config = dict(
    n_layer=9,
    d_model=192,
    n_head=6,
    head_dim=32,
    rope_base=10000.0,
    init_std_up=0.0434,
    weight_decay=0.24,
    warmup_steps=235,
    decay_fraction=0.573,
    decay_shape='linear',
    batch_tokens=32768,
)
MLP neurons of a small language model. Each row is named by its layer, matrix (down: output weights) and neuron, and shows model dimensions 48-143. Each number is 500 + 50 x the weight over its row's rms, rounded and kept within 0 to 999. Numbers have three digits each. A neuron's up and down rows have the sign that makes its largest values positive.
After each neuron's rows, "fires before" lists the tokens most often just after its 100 highest values on Wikipedia text that the model never trained on. A number after a token or word is its count.

L6.down87:556450452458395553515432475481594555504510531433505507539428576548480497468460454524499521517486481440498584569461502453496495564392540517605459514482471549506557485455379475439488576496467399411406450599464505468504495450453464533645535501475583498524505420527500440547521495521514484548
fires before: "ot" 25, " T" 8, "ut" 6, "in" 6, "et" 5

L6.down429:587451540602603451577432471449501530444499556519470415506459555529505464442441489560537539481528460552476464450546437593467488548553517530426403449593550429488474439490416510457440478424477459496481516452463483495483535553555538521488415462397466460552547492409477619572517557463474528406
fires before: "\n\n" 38, "or" 7, " A" 6, "oc" 4

L6.down179:484474441531512397452553534455502506653567492448472529535544565508527468547552506485513437527554509518545488458527423593534489461505473502530572493483560435520530561530444498505494440484454616517480513537513461576433518494544514518538441550541511594533471455485499447556539518497475404530
fires before: " the" 38, "t" 13, " " 5

L4.down489:464487466427534466550552492504527404505626564490440487525615457529524585462484482497498555541557535540520499609511562471454413487444496513597463508427592419492566521446556496392555470506516427533499457555544588511456425469530625496524502444504526477525485529523525463500529551582491482514
fires before: "k" 37, "m" 31, "ld" 5, " " 4

L6.down144:526564490466509476539593430557500546448559516545436504473470637419520574565596488545519489459453431535477592453513480517462588434635516463451513570489529526470509528435505505459565530506430496516526441500451496511533451474546544541418504478564466549487512470529590504461484468549575571528
fires before: " was" 16, " is" 15, " h" 9, " re" 7, " st" 4, " s" 4

L4.down14:525552509596514535543536479499439571532543537584463421560681532488542579526523522490526569511489488385450508472546453546483499384573544591444478501594421534446542536453493512485510467552455574523536525583525513434457511472578537498550508457540579506450448517526497511532539550496544500449
fires before: " " 24, " P" 12, " M" 7, " N" 5, " W" 5

L4.down20:427493471473491414558535466390460475444558511444546547486497477580444520547508483519499530460552489476514605531485518443530552521568537419530444442564436518417461423455519463516467490497498512588529430491482521466467555500453470550500436434489480470441629444522510467480512533512453358468
fires before: "il" 23, " the" 11, " he" 10, " a" 4, " s" 4

L4.down468:462573487525458464458445429400480530501587486495468483491530508555469528498442491499541475427523532487497458531477484605598447458524518480462551521511458444486490440451432448484465529478558449426620490538497522433594473488485445472391513518521481451494408509539560582600474521523530535501
fires before: "st" 52, "m" 25, "et" 4

L6.down318:559473529514511507430510515458464435513445503488484558516529575470483474511427435433593528454570487470485474459472615449562550541367472493395510503513508516556479501469452438456404603481468493521462488603568505506570536426532456516452412506513504502534546438526471538525460548402511401550
fires before: "id" 35, "is" 17, "ers" 15, "e" 8, "ember" 7

L4.down45:515527541431509638490467537558557537467547586459470463464494489537429603529619509474517527468524466436455442520452556635463453506505513456441458495556529442561434462575542558539479533488538499506459561525478490535474495500585445495538501485423563481402570463451462424446548456541492555433
fires before: "e" 18, "ed" 11, "k" 11, "er" 8, "es" 6

L4.down370:481474498515447551489570399444423470518458549516492467461496558480518452536558508482594477493540609451450501586494465550471546499527498494500525562450415541472471518524552531477544513468581549525565564505456548522509474524544514475479501462516545504465403508531574542502496606516521510488
fires before: "re" 18, " was" 16, "n" 16, " is" 12, " st" 4, " h" 4

L4.down160:556533563539493577400474528435465456497511462549445468504543515475435524446496478525442531474590501480447489478430465582494528464434544497445570509434485499571441527398479506422467510461522549537457548474452537614513521484512462510454441600422487500462478461459517388484496543489542495512
fires before: " was" 19, " is" 18, " c" 8, " s" 8, " " 6

L4.down339:540528527505484453504521454524483489582514542545374459499489519531426502619455537483486450447511553411541440369483469444510489496289564492500494545486558504513546457450444539524536479544481438473542492449544542496478525541488440517547443461461487509458345484431465480508530523554527521439
fires before: "st" 34, "ed" 9, "es" 7, "est" 6, "u" 6, "al" 6

L6.down288:428494507491514506514532532558414550558498543474433465460501446535527468482496482528471442518524491414456514540552549403534528408618453408480562407519438609542516403526462573489525521492526570463522490583438550542543498426458539514479496536523559509496419518494510519497521552564459514532
fires before: "n" 68, "v" 5

L6.down281:411483522462469575463486531495444505623477597474521518472483536516561447442556464466456472572535537538517530533439555492407535496547482526534523577523487432513539516475539549605597486488489557494378480456494425522495465516462467489528598474514482561511473419506524475437472500546543496502
fires before: "a" 15, "o" 10, "our" 9, "al" 8, "om" 8

L4.down124:477604408512473534581463430490524546464510464475432393486537482511512515644494434508506477563530472518494459450477469520601461547551479511525500513483549455490552631537526432506483565573559460440453500485505472489469509569517494502559552424443468452479386465393540534486585555480464468534
fires before: " St" 42, "ol" 14, "ly" 8, " K" 5, " by" 4

L6.down452:545441455484557515440571465546487546576589592463484483399519513494550438492495549496429427384418535544529508454530484435532502435666539444559545529475560502514488511482545548484454506487520420451540492492445498465474540476509600476542434445554484483470485432508490526436504485562436575476
fires before: "ou" 22, "ap" 18, "ag" 9, "as" 5, "ar" 4, "e" 4

L6.down102:417508499616571475538530524472501517512537513551515478466524533518484507562438518527451497440499551541539534399480484535424592552405617514445492472581537525411448506471369438454500476537487562462511503468420548502440527517456500445518469534468487434551429504577495526589505507460521620457
fires before: "il" 18, "her" 18, "in" 10, "an" 8, "et" 7

L4.down125:503448484518528520478547530450514510539503539552533493508425503527539490474544423456558495413524521414586481525540428495509513474424495510437549557325458479481461487425604444531504427460477446480557666523550457509498544446500497553521542399570553486447496410530476469512521513443548510501
fires before: " " 92

L6.down206:502532385490528557481604448511579495531509511571459531624555458501530568507466366563474493528423486525570427489533471509532517537580463469519500441489518555445478598546497498546533439579537509416522524510494495529537555464512602551487554499457547512497513468476524444489539439544542670482
fires before: " St" 26, "uc" 12, "e" 8, " as" 7, " by" 6

L6.down347:542458511564444498433501520490518438443546492468518468480545477459464482479488522556412497411577367579456476436492477503549448513460481489441457464583523393508511465422401492403534345552504555518516437509538574414459436421438511528526482526553472468462495477445487480519547580610515516493
fires before: "ct" 29, " the" 17, "m" 8, "e" 7

L4.down231:538570492526554526451550492486540542534521386568580487581401541447461529618441481514517472510512484479543460523534439413500568446484537424542509511498399522478446463499467511494520509558602626536496484498481480481480518512499574438478531532410513464505517444489439415506513596496464514427
fires before: " " 47, "ary" 19, "n" 8, "ce" 7

L6.down103:545464407492420516462459518463470480576400517494547373576508590538527452534518494432518481468483506525471458533408513446481488502485503540458525462444536512521559452491524475551366489532431404480429452579674561524597581493554459452516466514508460507516438502583514423469532581505499388480
fires before: "ers" 34, "ot" 17, "is" 13, "id" 4

L4.down271:449505534460527601479533482462562507545483550430502432480391454533597565511504574480455433453487509446487436506550453456569464509504544522498502566590482593497450473573551465488532477503428507595569498599528577548519401513544420517437530500570555481417448495503349554484455524479534605567
fires before: "o" 86

L4.down276:514473471475473521494452470448494359469543517464505493418547524567438500516535555555457459437499518653522563478537561454445489577407527516485507531552456484540508469561533499455572442483600467467486518460531538451541434519448488608553481513582496498518538445504466490353528472501471504478
fires before: "o" 25, "e" 12, " in" 6, "ou" 5, "ant" 4, "ad" 4

L6.down37:503491411536559542604474480444539518500455522485560513483508477499583492514574443434495503443569492506529489586495495574468556475554568503577487403529512477430546520511521522527506621500510444521470526443498485511392448488558504542505539483504477440530513477420541445572484420457494508504
fires before: "h" 38, "e" 11, "el" 7, "a" 5, "ul" 4, "i" 4

L4.down290:511471512478483467423518543532401566496504485570437505484541464591458469485379498573498481517485449436601509422506467639464527519383504430470507546478520517468521469556493481500483529536447567503450494525476380498536485461570477461566407424379511472453531440486509486576485470584521476437
fires before: "p" 33, "ag" 8, "ation" 6, "al" 5

L4.down333:419506446507456495535466500486497537538535549387480502470472402505568375547416481510575509588548503528489490468403454473434487485313440524471530455596509542541508477504462469466501477476587461513438456478502562514535538516459519531474447476544460535530601551566592438468510580456516493458
fires before: "n" 34, "ame" 15, "m" 13, "a" 9, "om" 8

L4.down304:560554594566524487505554607580440464466505489475520507531569441488510452451448529476523534550506489568472457478546540479437579530478486486474458494468494508533412547487477463453531440412504454440398423502501511475471446451544390554528466482524508492551482419549474450575520521567455554467
fires before: " " 52, "er" 5, "or" 4

L4.down459:470566511553526497549524552544497469532479451470487484533572505498516584533498554497588564455467467500517561456514493397446450524611529494506575500551516574525462520516509494519531533582535515543572557463493625556469516618482446501415572499515510495387517521490472546491506445556508615422
fires before: "h" 15, "ur" 12, "r" 11, "t" 8, "u" 4, "s" 4

L6.down435:470527565640538466545463554535503578509438480534457593494500460506512457512460443516459529415486481430496509570482514422447498455445486448595445516514500510482483513493455462552478519518590565451510483393458492617566531554576555540406578537459545460477517517480505401493473501550430530493
fires before: "es" 34, "am" 7, "et" 6, "er" 5, "ies" 5

L4.down386:480538487455449520479575448535458513506497568546565551550466515541429513499500511527565509483471471487451480499433430455451514473278492504533502546433460546468491406380459472542495381484459533480391523604520429474529444535495390572472445491518534557542509478497422420476553449459437519599
fires before: "or" 25, "ut" 25, "as" 5, "l" 4, "ot" 4, "u" 4

L6.down480:449491556569496492493434561456556546565430557507486596487510501457506398582564573639458428537477657540529534523531513561511500401512527446574539474514428567516438541531450490536572559502544495581582457458464494546521440501533537477442507503516503445509530482606448548532495507552478434531
fires before: "v" 25, " V" 15, "ov" 14, "ak" 13, " R" 8

L6.down372:511536570568496452509437598489449442559474476468518484572485576481480431516557494426543384564497561482492564549538438524477531534534525442449513460572466453440446598542456467477465485519446534542477448545418446476498566473454442540423516527497458482540503558459510552387496447532494490551
fires before: "r" 25, "u" 8, "ac" 7, "ro" 7, "le" 6, "ort" 6

L4.down413:469496517495552451527437469427518451503531490599519546483509436569621484540516471502415478482432449457505461474553500528485479597500565484499588504527494524442485553530499470485503501342490532457528483550557444536390556526482503539553464524518505496495600480472499492455468561460549409582
fires before: "ember" 54, " a" 5, "ro" 4